python train.py --num_hidden_layers=11 --hidden_size=448 --num_attention_heads=5 --num_key_value_heads=5 --head_dim=64 --intermediate_size=1344 --vocab_size=8192 --hidden_act="squared_relu" --norm="rmsnorm" --norm_place="pre" --norm_eps=1e-05 --positions="rope" --rope_theta=10000.0 --rope_fraction=1.0 --qk_norm=true --attn_scale=0.133 --bias="none" --tie_word_embeddings=false --parallel_block=false --extras=["capped logits"] --init="uniform" --init_std_qkv=0.0167 --init_std_o=0.0197 --init_std_up=0.0167 --init_std_down=0.0 --optimizer="adamw" --learning_rate=0.00137 --lr_mult_qkv=0.7 --lr_mult_up=0.67 --beta1=0.95 --beta2=0.99 --lr_head=0.00423 --warmup_steps=388 --schedule="cos" --final_lr_fraction=0.03 --batch_tokens=65536 --max_seq_len=1024 --doc_mask=true --train_tokens=417400000 --max_steps=6370 --dataset="wikipedia_en"
MLP neurons of a small language model. Each row is named by its layer, matrix (up: input weights; down: output weights) and neuron, and shows model dimensions 128-255. Each number is 500 + 40 x the weight over its row's rms, rounded and kept within 0 to 999. Numbers have three digits each.
After each neuron's rows, "fires on" lists the tokens most often at its 100 highest values on Wikipedia text that the model never trained on; "raises" lists the tokens whose logits its output raises most directly, leaving later layers aside.

L8.up766:458514476450403558467541434422443488469443494468518525560476495534510517442489503486525497543498522449555449524512490514618445454473536500500452442496519506421430532447474529440378470485473541485457457511551480514501507461384463533539535545540497524457493519513494545482552543540589479434477466436542505470462500456451495450527471465540499496476515487562518487484492526516498539494459
L8.down766:595522305499467533499517490462431486451441454512527497508449506566527477510546476580515518521517490496517479460519452554558420462507490530481510566514509476517479478512422440533475396507520441484453462511503456470521489469482500471425502483539511437509522460505576548420491504552496486481476506498558514484461490523428461466554494479508531540488571487457492474465562489557466436517517
fires on: " \"", " (", "—", " ["
raises: "the", "$", "like", "...", "|"

L5.up111:533487521502464519541527480496481516500505466495516467529490523504456585445508592494517504484479532542437542488488538549537516490361517502513529433541566511511544457540482534535520536495491535560480477465563531569496493585498451491500487478509479514480457481522484464532581503534527506502459469527482487440540541515511509481503549547489526479436531582553487497477415546510467469590510
L5.down111:510499523542462529525468488523551447441529540496505508503477503505542494421438453430465571588487527486541473459511482536471543539516492527498485542507533446581499512498502542467481455477494440451550500536486488517525418517462452492464530507513437503448472420544495517548541424461519587442478493495448534508460539465487530453508533460463527484567491477469517510438575561470469492524510
fires on: "1", " ", "st", "9"
raises: "ations", "ation", "age", "ore", "rea"

L8.up584:428513508510505529452443559459428546542500473517537501488483539544473559517539453552497470428521465529502461561484472556481557497497486489502495448457530490514567516464561395542495484508508566539463516527436549501556523529485565574383505477497514497456543537529526577503487570446511412477455458445511494487499543476562453455569471497489471486510431526444532518522522610524579522502432
L8.down584:567485468481445491496581497518442511478491570444441547531502416468526605453471501465510538516422564527551529398557508512529485491530525522538508472488470462470481530500566429534531574527505483466505426533528476502552561475451565486503458544543484536507519499562502472450445493527536530530456531478480487534505536498538453457403464494523463505493543467570498475426508516474493520500495
fires on: "0", "6", "4", "1", "5", "2"
raises: "s", "sen", "actions", "–present", "izes"

L7.up34:518506543466443503504446497466426516520567527534519471460463515468465467531432516444483502511493484532545385501460514498528499515419500514538535438434475489523477525479476502487528440595528513553462492509520510552473524498481521468482520536508491494433419450477478465437494519444512499468506472461537485500510519475456525494509495486475451464446372534513541470453425529533448459508412
L7.down34:472518447427501483493521490465592385503583538481519470488501484529491515533459507548488495566504508537489470503416450487413477526538491557564484545545481469575491475531536453513561463517541380497533520456484545467476544479537547461463467485488492553419459505426461523479506467506510496486490421510476515458493496593470497485382469521493463572482478504453502429470514485552560567425469
fires on: "2", "1", "3", "6", " on", "5"
raises: " September", " May", " August", " June", " March"

L5.up1078:449515477431513584503528517414498534459505554539567459512491480563476526482477526495478505467478527538522468509499517561485587482514492478522527524463545538435462554523552471438460479432453501469496554532489464502480446517459500475505490505509483537532443522476468472488446543370534499464515523502518452557511476472502442491477492450490578522556473492471539521478470488593488453484426
L5.down1078:484418482439535510484506554498532499549528468476477473533438493575512466534508484530524448466543434471519492567448487461481445509501444484451500445553457474514545507478485479551555541508513456479512481509482476469554543447557538588483532494490509512472490504545466530526491496487504516522524473538530437505485537545587548460500510540517476452387451522486505445494527599526469498446469
fires on: " |", "2", "8", "-", " hold"
raises: "ary", "th", " |\n", "rd", " |"

L8.up871:463496478438499505519526585480564547539482543467495478478470448482518497520502478509439483450510499497567531443504550484529599490450536507516523496453539474515460526531563519467494484469453510526461420488524510446469459534502465478510535525475512479592481464431529473481478536427507589481475475459545546499528486446510496589472423528516521494420519482433573542460511526512490505488574
L8.down871:509449540497540497507511445557494539531463574496486497563536549558498501478537483462509477562491563472541476540480504492479518517530461463506492485443428479511650515542482533456538507494532555532484528427502516518432568525402542559477521523456526468508560526542478492517496418500545500482503509495515527457513513462425470471530582468501483484541428542483558570380512466489493482586467
fires on: " circ", "s", "ac", " co", " in"
raises: "eration", "iling", "er", "ert", "iled"

L8.up242:489437484531507555554489536427513468495512550515447521525484513468504413483486465520460544543439454475523443488556527495541468451501496542501537543482486554504483435482548442458406452479537480456533507508580492455472497454417583499538469576590565476527466523599456528529525466533537466475498477535535495515517450447499569527557455470516462491520472521530532552500475491502452571474448
L8.down242:542473536481447495508454503493472545478490540508500549525590462494411492485514525459482513584551548478493452477430455442495508485478499548477514555500447509498485537516521493518548543510483493521471508437584532489544472475532466515488511514516464474517508529518539519507402425509490496513487551550537480525468471504552497452464459489565518503511467492462479464442471513516485499453430
fires on: " |", "\n", " ", "th"
raises: " at", " @", " vs", ":", " Rangers"

L8.up142:464455501518505475498498616517516448544502507454469590484539485443449512456462489488442460434531458528465481454448543558454546412492442507556539504489528479445499478513570498522482436511472521475461522476540542515434477523486514520470456477570425507522520469488469449475566547385452543470516478469475530564502494497491482617504498493474459473583461440472498416484479503576440457455450
L8.down142:504487531475495284534530460516541455473521497510564506515483533439497444465420447517497487582522527485484599514543495508529449471496503517506497490549503470516489507512515501468478486506526516502527438479539539473500539533529500459512462491588503530475469560553482480422482471499468471525554496466442460495506514506501566473566496481448473457541503466513420454513532499479512550449529
fires on: " the", "'s", " its"
raises: " help", " on", " arr", " addition", " release"

L5.up463:551537487538458526459497527437456462453532502429562567540507505503460532507496508491500546504491460545551438492505481520507551452418464427490530498492510432521482457502448476467485505505451491461415451491488526514445520558444506520472524528506483484470510527557460538519494475536439516520471494479524466529418506521444476601575511449477538508526494437517460530498541494534456526562555
L5.down463:553479478533433527486514468455475579550498534472458407478517508473490551547527527408475524501518504569547461417421568507542489518529523440532501481462510511487516488508464386486529486456434546514568575482418450498514518513514457472421488496465502468510499507524495526495527540502565485526463498556482531508528447454450563475516422451416479548515475483472501431497509458493594464497451
fires on: "ake", " M", "Y", " y", " Y", "ok"
raises: "our", "ours", "ves", "ight", "up"

L3.up127:513456552543499599489471517453544491535582555496551492481449483524417554485419526489498494506521442503631402531530575462592579536540520561459519533454463463490560468506454487527493527451474550468401471517562537473471480610477491524435523502497464488503401589576525573526533575443551523461496453555503511489495519462428493576554493492464451516562490463515472518528457542560528528520500
L3.down127:505486517527560501490484507426472487532460459466502528470497447488498503521513415495525513509457494544547502507549446565410444542472524464530482470482469480496482418479450511429509519507555539563527511508543459484447468512462532498465524505475504478527509464504466540499544508559494502499569456530535454571430554519550507532458517532485573489524457513559480439426456485482499449456409
fires on: " |", "ra", "ib", "ven", "rib"
raises: "ce", "ced", "ces", "ised", "cted"

L8.up110:505482507443407527511468511509551535429562506498585538500503459544524503452435511456527561543502500556551479545575496500521522562463475440463521426544449509536531417533524464484502458491545536496452466489509494526547439470447508463537445506511536524583572493489497504484474576468528473456543398488486498550467481553524429440510515481514487547529521567501513458516525484555520453466462
L8.down110:524445470536489488496493473410470475458505458432543488453505481476489530559502475477473501502583518450436497537564471472473467521471510437535497531528540507433488557474530501478541576505480593536556505457519581549538519517483480479548533463425521499500496492523493485589486526518532524539466558567497464472566459465451473496428522469453498482507584499450537472448492513495479451520515
fires on: " of", " |\n", "\n\n", " from", " as", "1"
raises: "7", "5", " ", "6", "0"

L5.up238:568530470507487504511521534516461528572492531494509551491467441474550498451511504408497475486478490588500529512541609497458564463371507567498515558496543475553506506520529506530460454492499471513501462511513528579538514561448517565472519444467425431464427497449484475525498414435489549442519481489514493510495455510555467579481511454450525508482471468444458519496512521521389472512467
L5.down238:496472482484421484501512492587441463510533469457511522506513531534495512507451478471530570522392502443498525502588467459529498471582532435536511484545482485546514491512497534498482541545513518465475460601510447509472443454516511431566539478515445481492512486494508509469518525508434422566498538413462509524429549412462486448573461442556493468511469484470507490488553528447538507508584
fires on: " by", " to", " at"
raises: "ical", "ically", " the", "ics", "ician"